From a checkpoint of a small transformer trained on Wikipedia.
Architecture: RMSNorm before each block, tied embeddings, attention and MLP in parallel.
Training: 154M tokens, 9400 steps.
MLP neurons of a small language model. Each row is named by its layer, matrix (up: input weights; down: output weights) and neuron, and shows model dimensions 0-159. Each number is 500 + 40 x the weight over its row's rms, rounded and kept within 0 to 999. Numbers have three digits each.
After each neuron's rows, "fires on" lists the tokens most often at its 100 highest values on Wikipedia text that the model never trained on.

L6.up355:414461488558525518461592498540497403503457490491500480491439453481478536466546536501581488543494432467562491447526512562515468505529572464468509429490532533501532478485470500459471480518440500531505501516490493555471458502584475438465477443472512492377481564514542546515574526528462498505427535525559424522490510561395427503481506535573528463496516487510491504466570499542461552537541544488539485472517474557533522463560493490513525504474572532505494486542518441540548516544472486
L6.down355:499466497558449558468484476495531473455468442548478545519540518429518453471385454511490510479515466558535487555485510467443557471482480548528503548499450489476458483443523560508533519484478475477484502439513456535441504517508576510497532471492562493534463523461495493507523475550520477538525518458530569406516450488482532476584515426564479405509481573563560548540486550472539473568472533432555555466473508479489492555483477480484483425503452486460478468449556558480511430414536506
fires on: "od", "ap", "m", "or", "he", " t"

L8.up220:489497463484509431554536493467538495524460520582497510544523435488562506551517509475493438501505511473480494494519575494462447518488526479531509505565457511463467469486508567416429569525478539517440519506417555588496454534482594437486473476502491530475426562541483495468544463457426500565506487461506378515541509450509507503472441470562521551505554524434504533493552485584450478480499462520494478472504477471492480562509454547515449467500475502507410511516541416535474476493499570
L8.down220:529525559474455527446500536523533500454485526460518444441499508543528492514567533436534549493467578447481510506451564491480510512454514483461547511499438422558488506452515470540541426510508506510522555476463419462489500514517545528498522451410576510504483443533490457505515468553515499390437471494550513507423528548492537460493534475619455471559466532535462426455497524503516446538482540532514521526521527515505576507473568533531534491480430564529479452500476503502443549427479452
fires on: "or", "r", "v", "p", "th", "ud"

L3.up71:519471558470552548505507559474504503532538551561499512525522471478549476535487541579493499471532481447481504637521519499540493576457486492509575443487477467477495486562499572541507510534493493494460492546558481538480422502466496508457509464505415488476542485500464455478569497506467547456515508482587525543523482521497518450481491524520465470485499473583464540544522570513476476540507433508533562464441514438474488469460509475525504354573546402522469544482553489514541521489533432
L3.down71:495540500510512497470538485495554487475513462451458503529461475448426436473507422435545499450512514577443488420503425552524541508537471519475482441509468491493529524476474431475521516455448517541535487491447439464525533472580513543465497464527571472497499524513587493536437533489522472520503578514475447512512516535525539476491498442445518523529571563467547489518426456470522443533464574457452432566494464519471530511502541536495523474480514573508501488594406553478551551445520548
fires on: "u", "ad", "on", "an", "id", "ite"

L3.up506:481498513503508528516497521511532465542499488490497527439565489577439509486445456535495465466544547481493457459496548558511537539488473475483490495503455491572448560496452550430492508468550497471460492480547530497457477486453539449454458542584512500592425403523441483499478487536529522453471492460505552470537506519490533476459633421466495478491397411506447501485531493526493474545436492473510533537523578426448509547462547497482506472570526508500473542530539516558420498552495515
L3.down506:532539412502455465482546453412504525448489527533500490544455474483594460533536555412511438511483519520538524450516472444496466503451497539525474527516594496472519493452574469612490541545581523509536546463487443536534498536468496531534487422443519537430618572487546516506564516487497432507462487508485480508490473486508487528554454568528460523526532531503508531468541559504522533491542506460480436510494429517447452484560524492484560535507524472473441498476501498435493550510474502
fires on: "r", "ates", "yn", "ar"

L3.up500:443456533528471491492493504500494489489500486454512471516475488490499525480526514561590484454505442534518541538466530531501527527558523490482539509476557479558433504439541520470417486449512537503480460429587544480521506478485501462536571541457464565474506552479429449478455499475450478467430428485546516569541525586460487448509477420514466460494451494484549613417519501515517488515492523525501510484558492434498501550550549554493499559548570543520560522525478436580553514431478478
L3.down500:521471453465466526461591487518503489458524511553491586512518484529443539534475525510426524528530531469469453434470518522437456550427527563534532470518457512453534443548517562485553481563486503550487492562424508559470558546556490569412477457555544478532503455571504465467539501492541540554496499500511440478472471471603519552484508539508561511567509524530484410579538491522541481515494541483564534498505520547457533526480451471540476424527465469458468501481465523493520443549498488
fires on: "ed", "ated", "uk", "4", "w", " Red"

L7.up394:511533487486514480534548513575584437525518412518439477544455532400530538574519520476519530572485434559531497465541501444482496516461435561435546485489473494520427536484527473482414536481449618550527495533479525466440460573517466480478566530458498495492499531513526514521506567539459483451487461532539478501492467486516513540486453482566490472493427509540458534514511482497503606481501436478523568465515494522548519444495476494502517506467526488471514517523532416536501526477445594
L7.down394:512453505572554546501454539448403533523474521498552487492482479510456476514495463483495461415528452539433530487542476568455467499511571482506527512475553501426475456503464616460487515488530510489502463473521545545554497481566497478530533531424425476494465492496448515495487533495583464559504529446496497493521539522511424527559536482508583450480543498444567533494495517517497468459491570503500515489546589507486509496516510514490450526439472461500478564508432525612471459583524429
fires on: "000", " million", " new", "ur", "00"

L3.up103:450500503532488487471553593545530513408498528576488505490452428485490534472562509506490470479533490477523410539513506562540498538449529499491500529556469455552542482459452573501457505468558523504464510501496587489498442530476493520520481471539503481461569510596499430447572493540462453532497544435538410478549524529448549516481448558612469506576516515575508534461520496517498467498454441538474558478492449473460505478601511503489524503516563536496533502466496509537559489515521490
L3.down103:552479516447514440549473483468564566524489496510527449511574520513496479498523569493493550563570511411568527497473547501485483487395492434530495391507487539492483547536574476491508442474465456542537503511493449531523521502482535483482511469392468526474418577465479473489477537478503554465487539484529464570478467460504449501525500501478441482466556501410461426484527503542462449478436533501545476500500541475475546501464461495547518447495445482484489458537555534486465512444604490
fires on: "b", "us", "ug", "im", "."

L8.up589:558544488511529468475580469513527526481457495520504527482482440523568485502481533576494491520471509528506477519546512466594522488493562489514526493542531535485499498504491586416461528505459582442511583456468522507487410471466526447490494471446531540473544518572444497506519439500529467484419500510488521449523465447479420478491561518438472441514613464452500562505560476529463495470572522488614480443442480446535445465503508581483453458461519470479490501512501499536466514454491467
L8.down589:508488469433472558381486592484512472528494511463502474502452489527518555565568505454535503478511512491516515607453508505485528553554514447492421498474491487543585498445420476478502448474469516547498477527537474515554502478515441451513487536483508431547460408509444556431541488474482524562511547513454470556505539533445548506491467482522506537497487550505496474523498513435485470494498528401443583474551475496565511425564553466513569515509463452507563498506484478513508490566477519
fires on: "ig", "ag", "or", "r", " /"

L6.up191:518494463504433505519583549477574416508544501462418514462493563566624525527576547507536477472420587455561489534532481481564461523536478524445460512470455477440468578463513531474487522486519512537512510518518523435504500524520483463474491473540565442509490499551513528544484478446450504459488514461555462501524476461492482470511489597519473499490455402521520467511502471507488530470479499521532553484533463468433513548547467516505478488413552487495471472428521457499491509468401553
L6.down191:477466524523493500446518527492518502508451512494541448504465590540534444536525519514477499481546502455452565483502540468538501533478533463452525527479467504487456487376506472523528505435478510506511493489567490512472430520466609475524484545505485497520444464536480489425491491531462536483492536435574510471497457549522545520536501509555543553484518541521450413468561430498519528446544494558487522424484542444605565437429466503506525483453495556538526467514556562580456489502575454
fires on: " comp", "–", "min", "r", " pl", " r"

L6.up430:502430439495505501474495512416537520487472476523522507539460476459518409493543457522559515532487458479501448492537491571508571512473486538547450481550492558480529484425448482497396503571470472534525509483486465452558461539515513551447531516470563531473450529446561479475525532595477486459500469534501528428503561516524494553490512467546499423525440457492445540474514339502454538494557484577495483491488470462488551490564457458485489467551535508448469540516478505527496511444500497
L6.down430:505390551496543506508442444472531450550517440587509442474462556497551577520444473482400520464506509512468472488542483472534458540529533504459467489502537516524432604488556507456499564448495554454498507516534527527508475418449512518505463453467478488492576526524443541510550513463539499569516512434579450540505447511508512430504514483559579500484479504507538520565421499469484531497455487513541485557525509453471466486510507527432521526515518503444548546513525447519490495574429491
fires on: " United", " bus", "eng", "ur", "all", "ampionship"

L8.up549:513517544540553559460542513518515535464475454445467433544453525505454481461544496426541608554490473531488527516527527573479480497486522542460422463460532574458547504509430503518543586520459520546445520520567428514574517550520527487506495484488514462434485527490473425486530521518489563513463524468485416524525550439507406479509526507468500483580487508490476526500498525534443540494508465448526454479569531520536470480453447467585493487515501505447498504519620490534520518561462497
L8.down549:460468493507488534520525441544457486479496473541510538515540551499487514513482488578512486501454517461561480525514538578466564455439507533487559507511519457504500511499499534514504439474523479468484455460457490550433492512487463463451514413472504541556500510502434512519576490483516532550575514508502593527504424543523514562542425487514547454527510545506582517519526560441540484533507497610494520522491456518518579502480523594513513561501461491597474429580431545575475470561500463
fires on: " n", "est", "om", "ar", "n", "W"

L8.up97:495495526513461495480452532394534502516538526470517550513521511459479498468484469510454472559466480569486540469524518477512530547549497511521476504615485507515468505492494519538498660484536574467524636480548498454496546536469435517543497476539473471529537530484467466519517509471438480429485454511539531527614508509480469466548482563496474462537518515528441450532504493518541500514519479539515523533492531492484516563512442520519543498546496458509350563536469533491451537485522539
L8.down97:463529477527506578520446476541454533478473501553433511451482546541548541522484496498476438498477468572491401595482480459499495544472527520521467488483513484519535483476477484520456515527479495508468486490573515466512486456455529511501618573486514565434481559424483553522485521480427514548509434501589550472533540464504569457466605504463448459467512441512514543478461467521508518487419514512554535449457439451506414510471497456497448576496478466518561510485533520503538523495459535
fires on: " s", "5", " contin", "4", "it", "is"

L3.up247:461505539466576511464509475524568451450506456426523513481454527551451504488600570439476544475498487494534420555474453539488494475457503514513517543576513450560497505494531562542512516448430490485557516450470536553477465512503473406491550503477448496535499492477462487557544520536537543430522492546504491538504526504530486451480530444568501570510451511605453552545518498484483530498517455473490527447472489488557466534454437474458463438560474440498446535515557402485549535483500490
L3.down247:587487508526499507545509490469472491508465560505473512490514467457597459522426498512585425431469579512483596487493469531520545517491469456471515499456407514484523509525424480496506460556529479515496508494495526516492527429545522602540419500515525498425492533524539552492478485488452475567499584381510502519468468505483517469518476503444513463562529551505503455504487567492566565513448460562507451498557548535484494503545547521489554516463564506513480497495420519474532524548439493
fires on: "th", "on", "idd", "b", "id", "ab"

L3.up0:501489496501543515481573542485439462482505515508473477505422564469612443494418508467471496524527456552469466482531568521493501495499539522509550530525506499495535527429422589498514496436429519497447505558434528553462524467572482487447537422498556485526528493548460485482501500507517501489471556470573493439525551530430465438438527486491361484514517494539458464476547497525526491486493564498474495517476506502480565447536445527564453484540537496551449589511523496521542509483515446
L3.down0:491449501500473486531460501541513550526504481476553474486545525548472508528507488448605500504481548515486560535524461489490521502495471506510472466492540468519493464524575486480489534527518527474521561420572480421500458571452487595552542488529409522517535508486539558521518426513459535477487554484526397586473522450523487546526464452518647542530518498465506540485426512493490463499463479463556456467484520483509426533493533442521508471474469533539448431481499545474409505544563503
fires on: "ail", "ow", "ects", "ll", "ome"

L6.up480:507586512470445500383483544478579537565473505516506469465470474468546478499529443440565480550506514467517455570468448560488487499499448509535558456486469443544446486494459488403531462510460572472514540516492525515506513569411473509437491503470452469501492523554495551478470471556457516521508467501510461484489491510528466504537512475570504441479480453471471480566533581556409559481515554529513537532519460504523551627480511518557516530459482468504418475544496499526505504474463538
L6.down480:539461450545485486473531551516449569487550485511540483562486516495545519523434493540517498454474564553562508392447498442508531613491478520569519542539523474495546491527474530522455470445476501542528506536539479527453501488434610518558515492525561541458520481541485430518484568448508471491525522531512524529512582451450565514472520588458481554520564503540447470445410487471468513479504512505442426479441545526509489467479464535535450501453517446527490460466514470534507455468508464
fires on: ",", "u", "in", " 18"

L7.up575:510541499485502527422476565461576474485530528479459560471482520496496478483497444500473535527458523578543521583536454457528491542584556562425525479541464461535436516512521463388511520484514488487538530545479507501521514573436416445523481528488503498515539505510432530467463497480468473461496447500511527514517513522428530458536535541458524460520532451480449461487516475550502495593519521572566494499540595551533577484532491523565540531468534479536459492482483595529526533433457537
L7.down575:480449521501490542543570478552453518518497526458521473475458543456505488517510470478558460461482458464461462512515471486474497476521489500474428531508511416493554429531514516542404502487477506520488454499478515410498539415445547552512511530519472518497450479491439504517479520482537452566437538483561536424519521541475458437511478490393524446433468499494568513506435422465513518413498528482515436546511530510541414489537404490467489419418521452479502500513481435471527478540459527
fires on: "augh", "ou", "an", "el", "7"

L3.up444:496417543458512450469538505452538431505492585511495473455527450493447481523522499469518529591477509457450495520475527487515606541506458481533489478576496540546477509518466484401503479554550511468563536462519512452458539546504497551389473464571513416487498510504469529535510479526486561523551517488458503460518511494533518506507524516561453457509492464460464483490403475570477543517476494539549566498523488490474543568498533425530492548550513518506437508573484497492595503509522596
L3.down444:553458500545467534450414449509517547403566533474499522523501574549504547517448509508457445460526495561511546548543467436524428614545462498534482480510540442539469533504440452486562484437492490481463523559521489478569566487493502499529473479420535544492490499486465501456519505441421448516461490502534560502477481560449507562526481482537479585511485438531454516520530571457526465479550473473499461500485450424489494412451482485541553438472520496522540472523534552489505491491474496
fires on: " (", " S", " s", "is", "==="

L3.up44:447443479518506512535498490563504455447517448458475585516500585519490546441514511532502557506523471510521507517498460461469550457493465533487528532535522540446528500519462506507405522488546553471474520502543533472441433457534501433438536483503513499522531588536592458562544468477452510504495484470529495490510504409506479509499496459511537570671556522481512539450497538475461473498500548559535479480450544445488466495535513520483579484551608492543518452462515515535520460521538485
L3.down44:531483473542579454546484501476438503547484458575484456548532379495476469549479505452545464545493492545461503458487506558487510537489484495525529497507590516548503508458457537568538527528428529566445458483432522477515513482482527571566505523493496529484489354455499529456422532500453513522545565517436494484510512539465454470488517468512515511441465447551438495446508460560592514451497479431474557514478484484480547443494471491505440533449463559462478504544495538491488473531482517
fires on: "ating", "ated", "ate", "ative"

L8.up447:476540524534497458499487502549526526521457509574528542529452449453506508468497479464553423507467473515528519521509584595609523532485546498561583537552461540491501534519496563491497512482554511493483454470410465484485519527455593479428419521453582524523497503498551463487569536489414527511545535445503443520543504470493517469479520531525521440538565535475497500467479484571491501463562441537462560535482484578501523454487513547521434443450504510458435518514481497551562503509511516
L8.down447:548496525454486542481493493435553506462517541535516450545566565548510563460497554418472541505475518519528461552484475471530502458552554423472403477490482470461538508548469567454484464501496512504546468459505499513553562510479403495515448520424425455512470476534469467449542427526516541467466516476440471565579473583542534472482526562476517453512445461458515526467509564452498450490572549498511488541508535447508554478503517477500556476468471520446552486502488443473463504476552575
fires on: "-", "h", "k", "th", "m"

L6.up542:532552447567539544493490488529516531464506510462495521494539456472548496487479526538513411554489466541510430557533553502512494492483497503468534463551586484535496403497487486435488507501553540495531509516472498560504504509461490495498516522479465500504455486471578442458521482567471428451457558451506489435600580529475589537467543572487423535531575480521516540451421547486544497461513471535476549511483432525521513394493556490508585508566538506544487515566539521504488507491535510
L6.down542:533487505442529453511474572454475502600478401533456469488528521586527549450552503546548512496534556467495503518494468507463588437522506483618468492415540474521513531552515483530459502515485486486472488524557472500496567554491571477500572531486501491448443519552447525527467479479556580541498464521488441429468432507457469525520425516491513442550542465456509541497548458470493553456491559485517479504509552485503500524497480451504472505536577523522557488456554456532516525480484590
fires on: "ill", "us", "b", "ec", "pt"

L7.up231:517499462462471470501527493467478464524475501504505424462477507447495381468505482493484456523547462414524418558537481509549489498424433481442478478484550530540504481571423531503553628491514453456486517518476521523523547557406503466446470498448473488538445533493472398512476488632503484497502537451550495457532499542424526495515583445511495482492546444524539506505479508515435532521507472523503484546507467465520523519464520516549477455503482450499530519482451524504551535425525493
L7.down231:479572505501539515515575408475489533456503517492527516564529527534546534561449498535548467488537526520491504483470481511433553557458448583504494536446401516436551514470579434541508508486441460449481470482571529471557572461496482538547484405447537469517527476578527485406485469430493474483479517509526505463461500477439500513498458472525430495510518513461542525533494546484489525567434459458492489470526493591476507519541507476508495464467481502550529571478469490499502494466425415
fires on: " out", "-", "as", " sup", "S"

L3.up407:553542486523514520455451543437496427537456446456483511501447514462557562504458529484552493475438421439501531482506463464578501496425494510453493459473471488556465503520444459435564530458544542456498482549475476469495493502364479489494511432463433560488455516457477526424485493465520526525421471522448516543509506511471529484452517518493474496504532496509493495521481443541604486536544580511483507461597490521500544519560469437529499512439466494524460574539525481457523461550447478
L3.down407:492446534420473488558434464563521508478456475485469485489522487407427453553472396454502480490498528518453473549485465501509516479589505527512448523547487530489506510487487549527438506458505507553429464470462499516479464464524459486462487574487509430525532520430493423513475498506559478503519540485467539526508429430508491511557519513502461525428484447534520450555509532536467463536465459471523417528543494552503512523445462590430559602484462495508503423444532498552470503455489549
fires on: "el", "11", "x", "12", "9", "13"

L6.up14:560619562566524469458513499541502494485486448471479487457481522498467469550541500478541533493474493505459469499491551543566549525438489555462484497558507448525529475479560483536496554467467450505595528512584491480522449581579523481436484578516565545437520490512524505497519494524488530601507571552521515470577538513535397494494452511552494539511492483548438462508508544538480538452519464518444519486475444498495497527574481470526507467553559546515524501546467431454438487518479514
L6.down14:513453466488513510525517492439510577499467551538490545504499523470535544482533575526541457448549475513496492508542464504464531497542501488487476494451524476469492531489473542466525406553574429529487489547391469538413557486509527450513478503481492471495448448509466527436590525492495504478496483428441511509444431557512597578500530491473519442542439499517581524532527435539572430552470465459594476556483482509461501532493524542560533467501526544501485442460523555529525489526523478
fires on: "b", " b", "th", "emb", "s"

L6.up200:506514440528523540372492472504458438526454504526539469491463462543408523475495504519537572487517465531434472531528484523488483476488532574457516505600635548560485501489500495466439542503495510510451544465420471480494534534446535488494474507510518541473515469562451531496598518498477551545510533487506450510530535553400524547461477525544522452500486522495509534501467406487497496544546547490462462518494535519485533513525493430462504480442539421499428480555540446442486492519477519
L6.down200:477439454527499533558459598510527532501546550469516500519492509526518494496471462420505441498543506463562487534449545577471481551548499482522492484462368539498433471429530510541564510500440451461512494431512406513531541507519493465489460480486472462546455457525481454534550508503459558522519549454639507466474517510496471465540503494536470547517539452467470555501489455554452527547478521484424451464478445515563495524474487464535492467527481467517451508481436556506518415532498479
fires on: "m", "iv", "or"

L7.up479:495454516533480506469507520514444504495514475586467505496456489514471543465487487459501564527515566561464464482484547551501543483449581435530500532510569391468498493513480515492491442451439510541535585497512554520541445506410496525464544515486496532471544526573506494501462398548518477480454586466567455517469460479511558470490522533473382527478468406483470491529478527517469454519556491517486487565542570450493537514508580507547520507547542525500456513507522464495537441438540488
L7.down479:455524535493527490496535514474525472516527504493520572551508548516471523517566494489489505441452458481547558494568490451538483551486473520459518491493451499485524525513454420434462513535563443549446533501486502502504472497532437524510550470499540485540495486463439514547532531563537519403465550498542469552558529479496506568562487499529611571586541574450553415489422552482535502462505503512480503485487493571554446463472440508503493538441493498609479433538493525492438516543528467
fires on: "ol", "v", "ail"

L8.up474:503437497489422567557520513524500486524507492548510492513456562513490566522495439452532556501517439494530526498511466494518456504558495519456504539496480499569472562464476521597511424462515554470516558511520542493508404476461478450521492449430450528530513518498561543602509489511447475496471494513535539493498545518439553543525491489486448536498489554464477533472518494499441610476557459506579462510507393512512503514499527499578556476420513386454474475504506468499495560476442469
L8.down474:533472516466528432389485502427497520520477500510486580437462471506504453520440460517486474520527530499446497537558509529448529518481483498514437461528436502432442500563505525449516452535495455546502532511508462480533561539538570519481460495521549443468450476478470526486500440494550456492537506492458499464472534493522502533457479493519534583522478407607523452543484391579526451460415543523485537484467536485520546513578457542529516443476466524560454491543456497554498429500511504
fires on: "it", "icip", "t", "p", "end"

L6.up298:522535502562534501506436476553518540534475455510514482484392512426464519442486496493521564515461503403484520491453427550476502484505562520489484515594482472476511461469496546498552529504475506497577544539475534453538560538519512419397514546519551501506488567523517597510488520490437502450444483502527468475499475541528550451530490572547532492517523525494530469496461486565522483534484517489477529557560527501424498537446473538505480416502439443520429602472429537515506467530506490
L6.down298:471462520435485471532517490447543459464526579436480470479527476479540444598476520473502483524495562523581585514437499570467496496565512498495479531537521521515513612446473462545455476460479543462500502468540496508510456483486523513558465532493487524506529409500563384509487490486497521453496536453578477491445531452458475544458438498513500560525531525490407491467500425490546494510543457498528527512508439491563506492599528528493480520469516558478478425548536457549528446541512527
fires on: " m", "or", " h", "th", "ur", "'"

L3.up534:469503515521441550531451490455421450474505508529504486520523449505561514439537517433587499444503437559475446518555484571506468518538540480468497442456540451521521467449484571475508571460456492406514537460504448520564485524496542475513478396526524504497552503489564547480479471551398545483464516504482461503512524427492487474491523511524505458544478541498497482393525517544582565454468484441567517515524449479528508487526550532522516474526528503536456473511511521437488496575433559
L3.down534:517465454440542440463502479517496506453460538543509550464548545512580542496423472503459510545434484551533535515491467498472565380503500429546462470569493526502427474558499419546467446466557509512530473472578537475529487478554487553493484473438459481522432465533422429499576476507552501477498508506459525434493517533526501519512582489462459544516503568510537517514508468443513503578566505532460491534501484510483456500509503526538543524447468476476422468508461507592511487566477508
fires on: "ly", ",", "ially", "ely", "ily"

L8.up339:629441430534566493537509491541494541541511522393489529447465508500523417528578519530459502538445508481570484503505522554481529464494520497506584504520511521442546554589435508441509485562497546516524475478459489474421557458463475476537505560486506537462508531510526444470505472514451521510459476437496529515512462505559579508407489499500515540532537475472441506519428381514481489434481560533498477507559516507485505527484466470505485459506491481519417517496446538529503449466487490
L8.down339:505563515444430504462467572419423453477492464592486462506494493493510524412487524561597467476503463498517504558485494503546460517502511490524500562446515396471519491474502467538478482500549465484546582494560597512505479516496596457459451497467498478519494507540489449536455481505427484520525475590492504459522520505528501570536442516438562532463393538437534452539486568475475444544495498525481473527495485448491498519488566509443481510498538549504542551491536472509484544520509534
fires on: "ic", "ri", "it", "ric", " Je", "az"

L8.up550:522485488513444563471440528520526530532493493530531541490529575553512421511522463455542537504530508416471553461507489524485540510468460443480547503443547535527418467486495499530450539510503488557519568496514499531487460556491575510477491454468478495528472516557451465528529534492549538538421519500507475459505557504574471456423549488467535514515532495504478506496433447504453514431481484503481457425495419493491506522464522459571594491436491467438471524468576463610466545606508471
L8.down550:495549519500484450533551486530453470467487517490456455493522429476532576495468540576453456563459509569513487472483464481474552497547495532538434499536443506467509539454538541466513481483443506474528516521506463486482493479569498561476494512535589419427494461493515514524499501549464509531531497484456497494531449457520515513507493466503517530467467514516549485566508486466499479594522512458527507550509618535487459464509487532439486471535516572606474400465448497462570408388472549
fires on: " |", "-", "it", ",", "end", "st"

L7.up566:499465442482545565408542540418536480472525460498481511482465522434463490500508453459514523482440422522484404539517516465521432513503488555479516492603552556493527486399440455460452472478456523544550450509433453475559496501541488515416486508486508474443466492508425568480579528462501545498438535526504526502527511533496482481474483501549496410512394509538471485521514500569468467536462505509481480456488496495488484534497485404516515503522508482587513532524454505526590504514499468
L7.down566:485467498498438514521467502454543482581512417496512463524497562553542554480523540457493486486509567493481589545500470511510511519516521532477453535492497498483465512502524519527509568481408514503465589494482486567490526503522483480441464571509450429497525524540523555559566503464548480520559537388500466541523464497574525474590536527514596555516579498544538602503507535511579468440485481480517472551538541484504545494489467581486478525478499530452517462560532495468508452451522545
fires on: "ur", "\"", "s", "eng", "au", "6"

L7.up44:531464498552591503514488501552509554523483518560514466486478497495477535524489497515515552475466512469539449508541529593481557565483554459487537450457462413463572540520526572515535457448506462506493597481524517496505512560488531540425514456525520511489475504553503446507498415515507430479490456484568457591485519524514489500471493494519457512530517498484557462461424541530512514461480468467606483539598544442426492533478468435528474471594521523525510540450504468523528560544440516
L7.down44:435635494471545474433500539553561514499483539508490557477432522451422542527499512531432477528497410478568506522439448423533459510453442503478451504521496540547553479482554492586544454521477506471494517487510486461469503445524455479517502480555561489578469534507556473513454507516496576535554481538522501584504505500521475486469486516497502532552464562534528492440527537537520440565517537515524452582488585527510465499553455511494484556512490504526524447537537475516541425542483524
fires on: "oc", " l", "ol", " Afric", " e", "ore"

L7.up159:442439487426571492516511485532523486510457411488469492596461544469445436548494513575598536494494499485484471560527512585539512499529549510433441507580535599494499508522466478509543571485471480488432566515425430533512458572498461545444519511538524506479448528495422480480515534520490516434459498511503499507528521489469473520445517493507524547522557532457493482447497456526454488532478500551497473526559541452421486484512451459521451457484512449567503545556567445480506507482491500
L7.down159:545490430494479480558538492501447528519490523409534466458505468517542496473492454403539421552501527562510510502490459516504583474494455549548495551539477444495475530439524513490483547499463521513503520512554457483444522429461519486538449444424559509518510456479512450517557522475477488511513505448493431525485431472467456516462493500519471513526580473514505520489511572455492572481463549479480590533513488425537437490510520487504412513398526525484440448571453493483513406533572502
fires on: "ar", "or", "av", "ur", "it", "w"

L7.up148:551429490515524479481497525471531527464523446499433488536497551493430463522587469493558500532487428536516498513445503558586496570411499525516499512491480575488496493509515508551453541550470450567542540544515532413521484576484489521544500467500542495484550560476510474578522449518443496444472567444531561548488474441496496490548529584535443492515456485621416509542466484524472498506519483478474431505508486491439485529468497472539494430511504467539525460555502527450550491505475565
L7.down148:559519467463523400452503472508507549466545587504496543452520550502500491557479463506464427504447490446564477440503449458480543484455572491526508465456530426483555544541532510460479435524546567486469502486463533510465530477525461492503528466591460507508445522566500550505468482518469499455525495564561494456552528541525484465500525537469455512502512499457600500455504536520548542495530526511500528486613518456478493611508452490532459534526494515572502503461536552478525537581440568
fires on: " part", " w", " e", "unn", "n"

L7.up409:477481501505536433422552454427512501507538509497502464432486533496487528480528570433523541518507492462519509507557514503519542507453514511456511415499586509483523498529454487505535534533548560542472516528460520552502470522513563507505492510460430518469544515515484458534566440549422478455428497453487507546578495459490510484527578437526541438496477459577482509529470404477480548510523618504541500538530397490510450562470482446585533524547513466541539576509468483484451512495483491
L7.down409:451509507468566488563549339554500502510486454505461544481523495529476492507504483526443458509520535442544462444510488525513474547521510512522514527428455469490540499479479563472466445551509452548501427344504522470513520500472487473528546524468489548520501519511495470535525494485481498498462478499651542528469427523547486495494531516457459466487569456521594519488569468427466542511478496552496498447583532499568520440528495505545515522509502495499526543470508506478528520552468484
fires on: " g", " w", " e", " he", " G"

L7.up60:487485526519571445446567565508480430582489399499453491474503544434523517540534523484499498483501433434514527477546502524552485467518486456486499466520545501530506500553483546536520595449495546528500534505466512500453560446507511454506467521495454472477389565511466438494550471530549447594566518525483541433554514481446468386484529485540476518490527484493522477437546487548458487514508534513493499532496498506456494546482417454538531489480521444571521576506497478490491529415529546
L7.down60:471557536530489567511536495476416413485560544515509525501511480457519507472500480549505485524535452569489443491486537520511458538463551532480548522534470521517484479504463474451522387506464514455479469519471544458491538378537513549479548482512468542477467480436558482412472553546557466514551529489487549495530489487490506588510504521446485431475425565496501450549510535490489467464479452574538482429431542536451524550541504535577540496513500483550454535448485525433449498560475470
fires on: "S", "as", "os", "op", "ox"

L3.up182:550449453502530490519511511462587507503509466475461539442524422441446457518472503477564514513464434518494446540403516535472519522509552457508502532528528494480522533454509516453529475544472534427510537480489530468447485537447502443481445459484476518476508458446473535606527419565438502496500468462483547544551516443521515465530555600489483521524465511466507468532464549531517501554527472503532553490558549555401517536549501557502519376522533472532486557525532567461521483471481488
L3.down182:498486490430502504488481445500476476501535546525484462498523503485538487508486431467483459521464538567556464526517465557516443434523452534589486511480481503483481497501459528484505495461486485464504487548520532519532526433568507442541427495474515481398494534518514556440491536498526427497521507588584455451487516495416495506562411416531472574521541555504498462525489582417579548446561539502503457493481528502532484473480510456574513547493425498523467461511519530465550481438506587
fires on: " \"", ":", "elf", "id", "les"

L7.up621:513533503480549516536437517459475477493524482474495603484433513484519458522539463489527524526490434491529527455530461449465541534537471474492428466529539495505473498438475564463415598502544457450445576522422533501500509514385497490482473533501477443532479527537472519517516455519545459497501522501547522484495522485438459453439527499523554477531534378437539529446520454555451491505567473583490502525468503439491612523506472470508504532513513532576510513512483503525458447430534535
L7.down621:462516480537468435463518499557548461533540580467495471465538485583511549481501565419420534458505493534534519558415481507539456472464528554537505580520526544559523451540539474537557503465435491505500555491546493518459503481486437524477547450540468453439493426518497517468544533505471540521461536451567515550465515608481517452508554523463531483511471525494461492530489509415521534564457445480472413445555538511493428492535432506515499504482494521555514582494514547474517514528490456
fires on: " stud", "im", " Thom", " vis", " Gen", " feat"